python train.py --n_layer=8 --head_dim=32 --norm="rmsnorm" --rope_base=10000.0 --lr_head=0.00522 --grad_clip=1.0
MLP neurons of a small language model. Each row is named by its layer, matrix (gate and up: input weights) and neuron, and shows model dimensions 64-159. Each number is 500 + 25 x the weight over its row's rms, rounded and kept within 0 to 999. Numbers have three digits each. A neuron's up and down rows have the sign that makes its largest values positive.
A block is one neuron, or neurons of one layer that tend to fire together. Before each block is what it responds to, as a language model described it from the Wikipedia text at the highest values.

Mid-word fragment pieces. Short inner pieces of words split into several tokens, such as "ic" in dedicated, difficulties and depicted, or "s" in described, descent and Lesko.
L2.gate15:512509501500493512524479498490481485478467496520492511534528462459447531493514501495517482524501488487547504478483487508531497468472476492494524473492532506520539459469492538470551482445532524538474491480516530482488482498444534507457503509553493494520475487499510498499455501498445479523
L2.up15:536531496468517518521486470549517489492479537522458509527538477521518473481520557502513496554519509538491510495476535507526494547510514546496526471473511487496504451449497474537483446441495509519487485462516494488521542464478518495493527522524509485522520485464538528492506525471467460504
L2.gate57:538511510512505474491511509493501521504499483460490469514499502467544515495541491501482499514518487509488491520481500534461482481489488501510497506500488532453520488520486510499530499489515554543530463463499508470555560512496516525480499506548493505537442469497457517491505499536452497522
L2.up57:524508536501492480485456483499523479512540521491491514498516472522521448531513499491455501528500486468490509533512475524539504462510493556533488486528519511478515514460535498482487503508513484547483492526432526466454488514475479482497518506439485520493490538479494497469506485536493451494
L2.gate107:513538541503482479500502438500486522500501499488514496498482506500515526507530509485462494513475474490523507487495497489505491484506482478516480497554519489482511459520518501514491491477456470527563462533523481494429457533512549501493479463508520545504483516483481468496453555511522496508
L2.up107:528515503553465469505480447480511475497543520540500517519480470458513500537555508501467489506550500501510511476460514474497502472511499479505495501562496521493472490512505512485487477474510556486529529551530473481503476516467495496543486524470513565534501478510479504488497503535511486493
L2.gate156:528475531473509528553505541501489502529483467499483526544489456488503474509538513543484512496492462489452474498480529538556522499535539505527510524497554494517530508521473485515515512508517488508489492523473483506470519506495487522483463536500475521496471497518541486484464523497446466488
L2.up156:484469509520496501514492478502509481536535504512540523498502469466480480501486491468489486473485505531463516468534515498465474482552496553547490541437504508480483505514504484454545478482480528506449492535522464431487514546471491483477505543500496510535502468519526476479527538514496542498
L2.gate198:515495518533493497506497527488503531519508564567524520517488484482534467508492491530505512510487484502523494501500529512501513494523532495519488479449461467478514535519550565523519522549519455511516449443483505563439514490508514498466538525538442477476476501486479534507492500465512494509
L2.up198:505495466515460476513500513470505531536439503523491485522489530487521487531460521503484474504507465472487497502531507520468559481525509516453479488492524451539493537507523533493488495538482463487491488483490498503474516495486526592540465481485486487489506491466494509502488515491554551527
L2.gate236:523527548546510481500489516464480502458494545536483491498483503518538510492524510527497495531516473455542484480454490541506516513496470539493478512457520472488497488419468519470518497513519480492525499439476473460460498487505508549523499476454513444502477493476492491515491523506522499474
L2.up236:511547508500467445482518481474494486518547462465556522481492456498496542536477492518514477529564490472508478477459503525527531471473465512498467519521482506467563513499467498490492502538510523485492484484519520460466541511484517483503476503503482518518500506506498517482476498505523470529
L2.gate278:498532527512482454465507505515522473511478503485508485491485501501480517495476521501466467556471509544537479512541528496456522518479533486524523521490513509475498504516505481548500515441504482495517517536463502442550487550496457515477475510485511492489516568502526463478496501528492469501
L2.up278:521455481518516494486511520479493512488494472473530533538537478493478521510512469518513498525443500535464517494461488533525512455503451498488492475516468520504530500463482523505489467494486465538483511505479514468518493503492517496471497509488470490487509506521491482501501515526474485447
L2.gate281:534500506516523522505554474502497465521525534493497483507502486498486486488502535553491492495483528505491501495449524481483502459514557512526497464528528513509515518515495499531537484501526508494488494527517521493476504444465501519512447476458461461485511500505484520515538499459508525509
L2.up281:488490522511518440514516495516502537492487553522488496544496495470491469497479495515488503473523490466448478467526535504525510517500534580431490502506516480461472449483451496483515499477491521531472518500517509533498489494492516493492532461537521470518507486504464516479502513494489503461
L2.gate301:484481492495507479547498477497529508497512491531531495484525480474480517531471522474536525467513424511527492487513480533483476485473506496475487485478489521537511494489475497488484510564493465502518486444465476492514527478517534511465499497525509449459507524466489467490512506515504500459
L2.up301:534457502574458468493456452488512492514519444497514504530493462495510513473525488501506527481473480555537502516538494510451508498501518545465495489509503487493466430466553502505499495534529509484494535505462500504514509515509466507447486516471457514546497497477475498474508467496493529509
L2.gate394:565515542511542497503497533516529510513500469520493466496482524546499510465492495564442501490494503543531495486520529478480511521510506501497506445496468451463497493550481511516493532533509519581472515497516489489494508540491513491477495473483518481509499567505478509473506506507527502508
L2.up394:487474536559524469513530497526489488538481554489505478492462563505452447525499498490502502495532514500498560519482547510495480485476496544469509473474522514512532527462507525486509470488460506561506509471507511497468521512498489540502526529510435499504496530515502507493521508476495483478
L2.gate421:513523538552509480527522450458479473468542526517483436458520505519488514502550506520529468478460537488497496484531465499490461481523497481490491499474495461537525478491549541480510477492519492514505490514518469557513508519442484529461549550529508492509541494493512527470485512470492486506
L2.up421:533538518546523487500513492487526524494482530468502496496505489522493514480521534505598519516481502505446536501483455501533495530509479519537491457495530515537483534456508474474467431467498465508477507519521492505497493493485522508493503529527498462521521491507510509497493501520487487531
L2.gate422:569476535503508508482464499509481474507499493509494427509474547521525517512522534533491451475505503472540501463496489537521500487522516434502521548502533499510527495531458533455475412524490494555552491491524465476485454489470530543506515500509499484506479476460504484490501497506464485492
L2.up422:524486484517505502462475503524517495483453546456461490506514492493545480524542495510502526534521462468528505493520497489497530492547549494499534500472503500529526435531463501475537483545485497538498509503495518480483506527509500518479487486494485528478482507531530491453562474526470475471
L2.gate423:504483512516508450482461504542501469503506504463496505477494483490500496498516466504495488491475542500507455532496489470514553485516531501507482482534530479498496513498535544470508466530472489507462505477481518512508534560489518547497482484508468520528455494511497429533482549496520506526
L2.up423:511540475486523507489499523555508485513491506463496520534475523472479554503491458531529537499483493541570508514507524523468501487469523505509516488530511504519467537473472535496461466540480514507503506509491534514506525521472562454495475493538500503499462505499555441506457486492494540510
L2.gate459:520498527513511532493487465527504496483462499432508488508522464521550497512531480514482499464465501513463524519541507497497516488488544507487472498500525528470433464525504497472506490522488471518465548531487523516512499515481537510483486520475493492511476474518501480466501500467533521509
L2.up459:515524504501518522486524492471481534470532506517460524535489472481469480492543493526476499538464487549512525487484513549489521523523524497542487480493507517497504504486565504506459511516491518492482517509540515522471506525519473481463503545483535567512467490526476472499507485490491533535
L2.gate508:511554521486463492517478484515490505537499476494542482487476539520477491498459468513490516510470475516515508552483493511505479518567517505504538500511489500533505495495519495487509495480494446527509525456530497445448497506490501539464509541523488443481506519482458519437520475542476525529
L2.up508:536522476497495487511473493459512518523467473562505528503487512499497504498467501476517528484513423495518506515496486442480481501488546452502500453512506554541508512468522541466518491501480460521522466471518526508498533508539556491479466533477500475531497517481500485435472532497480488470
L2.gate511:515495532446461446491488519516471497484492454504514446530497495522483540517489492490531475510512524540468528477505487504514550511506445521522506461520490533479542500519509481514504520464503485485493482488511510512551489517509528521489496533500550501497462492492460447508490528510524550500
L2.up511:553527494489500511526449512455491493495520496519525489511484473522447516505488524522473490527570546498530473512520540516492503527540502487487449482520500468484503522517492510505499540471505518502532499492510477502470527498518480535503528497520570507486550537522497508516546521471516508499

Mid-word s fragments. Word-internal pieces, mostly a lone "s" after a short start (ta-s-ked, O-s-car, De-s-ign); also "==" headings and "Year" table headers.
L4.gate69:480443503511484549523520530504525553488513489517474538506510530534512524465474516462511525496529499513497486505500487443530494499502512481456473484489529447499483505486525466505517479466537495534502479496487517502467494486494485493489509511506476476509478480509462468501542485497487494458
L4.up69:462512530488484488499481501529529496489537475527522485498532498504503537492519479499514496448513460502502488447504513455475461480460477520502495506502477495470503524501464491441495528512527491497458500535516491519496493509474474462506483513466558468513576520514528505548515535505481554502
L4.gate148:511473534483480526545511477533562493491520496512492510547513505509540484488489500487472476527479462506472487502478505519499482502526541500508458483513510519491469523508531450553473498538514518494515506489481506471500555534503474524483481516561515488503502505498441487502497481524499509492
L4.up148:543503485461502522504506474498520529517482461490494472491481456541547506465502531461544543480481480486495532497455486467462508499489449457503484505472495483461498483489484530542481477508513483503478467477482476513477477511519489505529544507463492458512546502537514514459515481474494486462
L4.gate306:509476507490520538504498483472517499525502529464460482473534517503540504534523498547496529481517481508501484533488498483471482493513529506469516526516489525497478486524481512481522483585492563500520481505475507561496486534502502486519479497517483464509544525493479490560473521509514515503
L4.up306:500539530513532465500507500504436486519530480485516483479496493493458537541542501454479457512502546506527493507530472485489535584525517521498533476523520494506472490539519517496470508482508478491475495532520513472517533481528469534523508498441505500475491501514510482456500447492492509479
L4.gate367:504491491461484499453472520464487497485509503524526502532481502537507478493495479519502494534533462486479450492492509506524441500538467495500479479469481526454489491488523520463506499506506486486511541501472499478515473472530486487447496522488464474487475502527522468480498513496557448540
L4.up367:486476523489501487508463500537542539503484507502494507480442516494513566467507513510518513510468499481519476511550472533486464490536503495504475535526500554525502503577568505526499483496485489518496513421516493483498516484535497509492527520511488479501509522476450494464475500490499497508

Quantifier word completions. Quantity words, often the final piece of a split word at sentence start, such as Man-y, S-ome, S-ix, Sever-al, and number words like two and eight.
L2.gate21:480458481463498527493497548475533467493501495468513462509513498487482453455542511506462503518493510493480482497546482515527531524506482470483488512499506522505478460511471529487548566544534543493488518477485481470513515453491491527474514446514482492497501470511521485497495499526491505501
L2.up21:536500509513472461472485461479506476520514446494483537523495473496556455466494500494523459448505485480479461503540489519484541498516518546541514519493519466474502487481507486516489463546500481523503512482553453512488529461487524473442490484498495483512500498521524545524522534519436482494
L2.gate31:510501470511516504508471498500516508522481530488546547510521473499504487463491475520504523541500495450522501484504532485515473488549499514480483525492517547513527512518499453516509511514513453482539464514496498515472507456508507495537449487516517508525500480513476527524471551490495495522
L2.up31:524521513536501506464454514535492474480489498553523482549535520419520474495500504510509483538507483455469492494482494485467576517458486520514484502526479479516528525521477504502455503500465474510497544510486499533471512506493471478468527496523521513472495463499500519502526489493496427471
L2.gate39:540535516457484557464480546530480520547558472503521511488516509499555487500525472470448504519522488484467485499470507506475514502494508491495508501517485521551495495509476498514440539569498475430523478496504489506488487495520524458508498466523524513488484531509537508451509529508575501461
L2.up39:520503526484490472537490492527506501506510474516505552506506523486511438470471481469515515506510501483502483484551478522513467480468507503483511478548498495521505499526533488475493499495544484472520524519514462498495577517556515473554545495511493483466517523467552501506513477495496512511
L2.gate53:521474516505513531486518465528531523480527470515493490498489499487501534491533512492473501518496496529504546513498480491482501541491500474478479527544548479496476474480513480521508498522504468461514483501495486494470500486503512492512557500529507443527509464462496468530535502490508537525
L2.up53:510494491502551519462463474525571497495496502529551489480456536530480520510464502498496540500502518434514471485524515500490510497507461485519469438528484487500559443490435500507490462527504487486499514502510527497501508507474487480484507497518528509497515499495525548492498488468479482494
L2.gate79:529536489504464522475454475494494494488508505482505463511492500492538501458499475504462474486467491488473507513518527529483480510496490484502546484461469467460498538548526497535490484525532476445516477500475503507500516470473529492504470478517514477491517548514576496533480515534524511479
L2.up79:524500500507472526488500491502548547517511490498509483516495535463528440481488528499468486521484467507519505518516489500508464501498479485541537440489462495494457527475544489504477479499465484465485518567462517458520509502525508485501536458500489484499468512513470438503495505517478522520
L2.gate109:440491509504524482460481537501494517528500510498503491511567469511461465487475498503486511478490490492489441517526497493493490494477508485483565493537515519478479449541482559474540520523534522492529514528544492482500456512497500494496502500524496514497550493524498502506514501505496488478
L2.up109:517500517460536471481489494506538498501496502506504513487534481514533503493484496511476498468547516475505509494537530530497474498490535499484536554529537512518492471527497481486533510522513548542488493450467495511542476478537515494468512477526472462526508474483515499482491489515461457502
L2.gate151:481529477506499501455487458486505518519487507464505590522466484533525519463489491512481463446482463495541453520469497515460515476508509496510489493467527475510508532520523509543518512519495480450489514516484469506504512478488560496515505464556514510490517531497540483494543519503519477536
L2.up151:491528499513506519474508473451456464489503537485527529507516506542544511498493503512536484511489468496522451446523495491489498497494537480510489456464510500491555515511502501526501495471472548463491486488495496534518502478520502518500503472539531428472498514465553541497497499507490454524
L2.gate161:518532475523495502494509503487509451513499467511474505547455438503536507493516464472496550477476474479492472505477504476470524490499534472525478473505517495519508506501512500493497537488507450458495520470486505516506475510472535498498503530525521485500536457523502490502527483498486480488
L2.up161:493518516508510486502475527504494483495465496520546514511469501489536534533471481492477527504464470534517488508491499481473539502507491484532469463516497519526510521528506502492511523507483455474517463501511467527546455447489554514506458528510538471527489487505472489496517479497507500535
L2.gate213:458465538473434531533530511528455506453457496485533503523517489525483541469528522510485500518534546520483509498463465516485501512455531486529486534478517500516533492475468519494492523541517519525540519513495492473483513493438519498486469493483490510472547483462497497495500524495508504501
L2.up213:467498515501512460497497528499470473473488485521529505487517517494522528494507533498451514519503498542512478495500459553479466452506504503500447502522480493489504502486460475471525504521508510527504516483497462527543462500491510505487514465523505480506515462460483484487452462509487502513
L2.gate242:529515512523536456460521493490477531459486476500564486478518484508451494500536539524497487495492512496521515475493474482499554502473534485513520461502570481520500465526495520465522507506497497509528496499533504487508499488512557461487471465498534499524479500443526489481503537451507497461
L2.up242:503545505505500487504481473470463496496515509546503503488474468448523534485499491494500520478463486506480456470523478505529536487483484514556536502522500470463521505489457489520483513535459484484518522496534461542507519561504516448468525488514509520470515502505488441478489491463487472485
L2.gate284:494524492454576464512517507511490440432510498569459497507502513532478498492502519518516520528511472480486513465524496510479507552514478473511486487531493535478488472537480487504504505516529495516556472495503507522476513497485519489541534486471520480499491461522535502516487534533483508511
L2.up284:500503504513476496518488468484493482518512463487466472518531525522474479500501559443518460520475493507497500526533493465486558530516504484488511500524508501506499497526504512483493477467534477515534482496512478492465516514470487491507519508468535472486485506501545503526506565468470472547
L2.gate298:520526523485512514459528528511530529506499472502527567542456483516517533544519455480540486476466512455496506505519515504531526486520516505485500446497481525525566484497494495540521511485495511499493460510461442515517500507508453507529474466512537492524521513510486536529480516486499552481
L2.up298:505487460527503495490459530508503491487482482493510484494532475518523509465431512525454520468470492480511524511509523497473549475483511530539469489481476505481473464508553503494470417423514515486520478522514505479497493502523503481513495450481478494509466523472503519470501512428537529516
L2.gate330:503521505469492494525464535504481468549465465512489479476485532498491503507506530482529498476508530517499447532502498504419496489495512512476506514514520456533461509520480521477524505482503490529498498486475480512479534510485493477519539500506493499506538490501462559479502498502504516504
L2.up330:503499494506517520487503505488481497548512495463482455506520483502484498461466499520531495497544480474467496546508488472465504516508446541469502481524517493532519478552520513496512516575492516498476518486527514477474472476483526458536445468525486485532561509465492520486535476518521526517
L2.gate376:488456492498488493478525491516526527526534488537523508499510476503528450542485515481475483500491467464493486490527524496447448479504500448491510526543500516538514485506490494542478535510529479498531506482493498514498530476494535514482483495519478471507514514521516506538505531515552512514
L2.up376:533518488462545524496516526498487459550479478491520422521530450496487505502537503495500516485481502494482481487524479459521506497509461490509514521519476514503478449483527496537480543539499507522497470511534451477515507491520514488499495453517525467454543481463488499531509485512514484510
L2.gate478:502483474511498500442501537497470520512549452507507477541477427470513504467467508496465477513486489501528509505490494473476518508521467513502517504518463524520489516478522518548500508508531507524550529491496527507497503492484513494501496523449546476487527466426458531488515510454489500490
L2.up478:479493472506516481455486482482476513489520514542516485505519515461497434483512481472492497462473486461491501471517539507544568529511510520528479529509511517512520518527544451513475477489466581515528413507535515513490502515526490512487536506502512495484491511533482532492511504493502492494
L2.gate479:473465501458547510485488527492504506465488483537483502458503533506516472474512476532544492529470477508510509461508491465477484511475524473448446521528496472479497492545524495500474562492478523503516495490520520514464518466478494463558485475493477481528486519481488523469520463493475468499
L2.up479:502484507443500488543494502481512533488524482477511497536524473496507552510553482508510501532456481532532510503500453500489511506518506532491474507494523518498544460484498509504513524495540515508560511483541481509459561544489475437507433489472501481462505490486530521461504445523492471474

Verb inflection suffixes. Split-off -s or -ed endings on main verbs after a third-person subject, in plot summaries and reporting prose, such as tell|s, discover|s, express|ed, report|ed.
L4.gate21:544486475452477514549489513492512432531507502503479510475530491461534469456478497488493512505508507488504523507495494498463507466482487518468492449529476434490491507525468490537513502509508569480465501513495475506505505497491492460477527514529467531515492554463545498510487472532477490535
L4.up21:568489472412482487512496517481470466483494535467504492477483500479527476475516495466489513515501512502511478504469498510522525536486495478498512502481495503496476530565524512477482490494511515482464493491513477496517486480517511455511521497468482502528561503505537513520500457486469505539
L4.gate39:467465528492510486498480509527532494516501507477499504541505505515538537524508522500461539520488508541480454497503528484495476492469519482472487508541506483508504527515504511525543481509548484483512481493526523515459482512484527552534501467511498570499493532486511531482548466482479523522
L4.up39:526530476461490482480522472512481464472515493513524502509467526501512475511505517520522484483516497521471485498468511514498516499534505486494487469518519464460476544457494528473514515473463544460500484492540491481540488510505504463505534475486463493485513470506492521505510514486521508520
L4.gate244:528448501471476485490513510499530509487484448480505439427512522552496536485503479473522510543522504534457498484513547491550479492478529505515531488496455477504488496462490512526508446505523522459504465482490511509502503505480511503465479522539519533495509488486488505487532496495500482491
L4.up244:471453476493463518529512537508516509488470500459523470545471521526502534502498555516500527538530495532502469508539486447527498499492412489519476500497521488523500475506514495545503473513496510503465505503511516527480488519534455476518482526518497506523531534529515481489487454506516530499
L4.gate418:505492487480486497520503541491476478509479501479461488453493462520535508495554501507514493494526501487545521499469542465498482486501522520511476491543517501500450479569497519519537488505474472462490522485498485523466500517491462513457520492482481520469507511514568486507495498537496519473
L4.up418:538527466487499469516507576522495477536494489466497520490453469516518490499515507504487523493509515473520525491485512473499491501502519474495473507490492473505438515475504466495527492493503512526492470483521491492499532493513499481471494495487465509523487480496481446485532470507476487519

Mid-word second fragments. Short second pieces inside split words, mostly ch after Ar/Or/Mi/Bu (Archives, orchard, orchestral, Bucharest), also Suz-u-ki, Ma-j-ority, Preced-ed.
L5.gate168:481490453456501492525456510528505504470491473498489494535527524487508502545549515481488564503507474539513495519544484521468514544534469501497514487457481540503497437508495485502548553469453514500454509508476477475478500501459465512541455498498521506483491478495513523540488504448501499486
L5.up168:502526513484486446517507513493507505490539475509510484513511481501546530497510472467505482476490509519551500498490496482488518481511532450530519498488528476496470514472558499508476490487544536491494512463506485495525483532504501529488458505492490464502523474507498493450530455530482514530

Quantifiers and number words. Quantifier and number determiners before a noun, often sentence-initial and split into pieces, such as Two, Several, Some, Many, first.
L5.gate343:486495488481480527516482514513489529499472468497498534458519508485531518533576516490494526520441482513453495542545526510453448521481477514511482559516489526508531472512479540513522542521482489516477462472524475462472486552489494481491487503502507449477476510447479471480495496517517466518
L5.up343:535501461481457467476526544532515496531476508508464473510512482505559483463488529539509528505483497501489467458539484534459494509479563529471468468517496508500536471508488487515530527502492510479516466493472484493536549527459508469502451503498511469471512513543504513494503497488506535500

Mid-word letter fragments. Short sub-word pieces (often one letter) in the middle of a word split into tiny tokens, such as Vi|r|ginia, as|s|ets, J|im|my, de|b|t.
L5.gate385:529466506482506540473482531460518491512554491501448496515474503520524450503549453567477446511501488507455474519478520508490488488520512485475524477499488486463482474503525534495519515516466512499498478480517475504514462505496494474481459529502521490496527489515469497473494498492469519512
L5.up385:532481473475528505492519466540479495509530467515442471498456503493517500499534479485493489479476463500498461450486513493502520480524526469489464507487471519479524511481436504466496513511474520557514496572505506496523531531504504516549527504522498467494468503462503511478515496491489544473

Second word-piece fragments. Short middle pieces of words split across tokens, mainly names and proper nouns, such as Z-ach, Ma-th(is), Mis-s-ouri, W-all-s.
L2.gate55:495521486510509520473512532510466464491490488504517446497529543498568492491495509509507484477472496510521559496560512517489541491452453454494504508485489514498507491494533486506478462483465515458469515485498507520492517529544505513442496482494511459517496561522482582524510461481508470507
L2.up55:448511487476530507452446475491505480519475469529518503498481506493500515501471464531471500476519489479512481523518498483460523562522462520481548492516500487491475462493477483542476482501510481516549534489482486515482489510508471495507464517474458481517477496500507545521475559486531502494
L2.gate61:514463481497486537446486533528465466522494481515541538510499475524486488490504499555504516496461501489447503521477461507499492499487491447501536513544487532515486497539523532524459484540536519507473484506481484458496531500456486511519463504489469524469478526491506481489500493532505503527
L2.up61:489466458487513524453502538496504525505519468483497499472528488521471543515507491504482503506487505479473514538520500513508505500486465484525520522557542517525498477492509566511487525533499525436501483517503506488532526521475450499501493522497508547476499537483478505435460527508536485540
L2.gate92:497500485467503508517529498475486488531477546484508508527520495461502502521503524487543516489501501471532490458486482513536481522503516516534569503530499511513470530503517463549547507504500467457521502520522536482533478480477487499520478495465498458513525538507466507536500562501511522531
L2.up92:521487475483465493479519534487496463468539522508462470479466531519499503509466519498488498476492449494506474498520530535514527509532463482501482495505469517527518469481475477506500508429487477484486490509511488456478506473436535505527548503489516528491529492514500433538507540500484478532
L2.gate103:480494501468521506495491479492511474506479512538486487507519505476511502496494477518488550518500540514469490539515471479503523528499472488480512499545485482514518519500503530455490522452464531514505484491483512462502494572512530514531519507510532493461478501524496481511506494479480485517
L2.up103:532494496499504553511526496531488486535506515499487518516548517490551494511494483535511557553498493461503523526524487516499495498505465483469560518531471498490510523482497533474539490519522505515491538523472503449529492496497505477519498518481531518507497488483538505498534494507516532487
L2.gate134:477481491487544516460478508469485484489470513481496487511535532484487447474471503519502500488502524522506487493488489506528498544478452556497518478462492509469488480520506521484531489452515479516511507469543499515476468516499525499523505458504528483466541538472500547505463532508522479519
L2.up134:471497479497488530501490455530516448509466494543511498519477496517498477495492537510488490469534475484467526453479517497503494486488481544485475494515518480489468481512510524510503470465510460504489486479498479479532471513483518487484529505489499533490538551515475470493481534447479519525
L2.gate205:486527521469514474546486502504494478479503527492482489502494503517513521466514532532446492492499495532450533514498469496519473495484511469476522474455502457499475505568528481493520447503505488472488513485477497464477508484483462494507519493462510532495507529526507445511480478489459528501
L2.up205:491496468447505508506484506509493493487447454528459521434521478483461512507526535534496499475536528532532493509526441508468507527508501526491487522499499495470455535484523499479569470513478461497505476509469452476484503535479526476457497510512512524500482533488501482489500512514549539523
L2.gate241:491466545469489447553510525513518507474530524489522501474505499476487460479474511530524516519481476496550522514529496475499507473478470502507513458478534529503523480548530517459536485528431520469469497532552443499511472494502485526476480520504501476513455514544521490454492469499489514492
L2.up241:465483458476484465524484488511460525494554512501532482485534463531458467475463470511482521531557498505546513529527448489510491474492485483515455493503484538496512480486508523513498518524485508470472472533522483488495493514520478515507508477480495487509487495524530512496494457499500546515
L2.gate243:532481528526468497472539460514481511515470507501543492482494520504510501519518426516493497489470489530533490508458554501472527542469491511551492513487503491487500508466494480523475521492495484511488505494500531521553438497490526540518521524499508503508493533498513500528475503563504495470
L2.up243:581469534509490503438467508532427492483496488520528510501490493487493469451464474463495447495480481453500515488509498541491522531485471502536512517511478474514555527470528494518482532485492551516524505526528516554518520478495492542471488457498489522481477515493512478465525508485536469502
L2.gate272:495470501518510510516502529454463501499454481483531496525465514481449505528508521551490492512504516454487475501458488535532505476467518483488511503483491536498484480471502479514542512452482485479485469498484474524499484501501579495564509542502524494527520489485532522478547506490500491507
L2.up272:501520508499471479533481540525486491477476440475524514481495490544500527552527542528509511478491498440479464517503497537482486520528460465517526527531504481465505502533512516491467458525511512498470493503509519508503495483557490531499487538480466500495475492536482466453549441483474540485
L2.gate312:527498486490468552509532506531479523500470544520470481502528526475509493520520487504476489451490494471455507511479531529542519523495532484521487460519485531515506537491501485477491547556529484454538500534494474475471536504533483516515513541480502479486510517478558481541475489474473547509
L2.up312:529463507480491526471555496523548529475463493508509469463515524525511512530484482497539529468504507521469509503539516527519491503487501516519491467505512538543482528542554505509493504507491528478512487496504495446487516486518452464480502526542509495569529478522549510516497465470496499479
L2.gate313:539434509514537478539550525515500495511499543491489490496547490464472515521488481488473508480490542501449519515483483528511461522513494490475532446488521477472506481537492488521507540566532498510504481513555541476498493552504546470454471544495462517444524478483496503482529504521515510522
L2.up313:502529474517509474506495509509476512472532466463490468515498489493473466512506530517478532470533486521506507521536498527492513465550531499530534483473456495463511509501489505507511552509478470559522501487482545516507547502460465494502503508446498516493501440507499526500464509501468515528
L2.gate341:500492490485537497515465462502527489529503449507487540490525477520512502459535506520495479504488491445533509544542528546520495480490518508465539487482537509471444495542490492493450445431490506555501534527498478495528460486482492544500516506485501516530440472480516510483523463507492521480
L2.up341:521461474502497501507494502487487520522491496469503496500525492498514512514491521487529528494512480507473479477478485483472559460536481497462497475494493535506452500513503488489535511454514520498505461541539512533539450525484476524461493472497462473513486457436500522511456470471530493518
L2.gate363:453461501517497522462478513536501513546490487468491468461490544525536500515492524539486530497525489408544496510488493485510475513507488530502469519487498479512519502526495481543459490476509503453474502505503498535469500505490495495508478493525542500512497507519441545499519515499484501510
L2.up363:513505485485470508515494542534501457528517496481538524485534513531476449530499503512507465532539489498535461470482472495490509501461487526531485508504442484497485551496533483536496500560512509499463513490548472504471471495503535483514540465510501543483491474480505528488495560505540509459
L2.gate406:463510466485519483465479459469463520470473486516516508529478469526514542535510505513512503488507496474521492494485476512461471502494498469540538506512469511461448481509520505472497478521505524484441537566481519518471492565482520489490492500451544498520495497496493496477505460521530500514
L2.up406:509521507472499483484475481503469539527443503499483511482516532516482501510503462490507514436482526491490499517509482566495490468492495484465508508494540492512500473478463452455520533584474537488489458524503535532499485480520494492492496552526513495517504495514529495500495445503453524554
L2.gate418:524475477495534503486461495533500517489532522503498533529484529511507500534454463512483482485495491488488450462467461504476500529549489513510515455515498495481485539531480482491474531474515486501505449494500522501534481488527521482528453482534511506478473509536505469539496484459523471543
L2.up418:510497455488490499484513492423487500517500479527519488534518521530524539487521483490504473466449512470497507481518456530490469471494496477474512480533522466519518502506507524518496494491506497502473501506508558490537517529525512526477503456515507505506542478479497515463538515533527491472
L2.gate486:487482517472499544488496509471475535530465504483454520509482528477524472451502521514525501484505511478504521517515533522517514514463473531464517527489491528490488473489493472502536483537493512481460505522515493491420511512510524458507525510495497482495527483475504490503495508503521485541
L2.up486:474502481482504511466505483534499453528432503458476504486491492500522480472518476500500513533493446499525498524489509529503501509540489507499518471529518562528479487503520479497523535503479555526504528498487480462498490539494494482511540472487485529542454539494521511516513473540515518493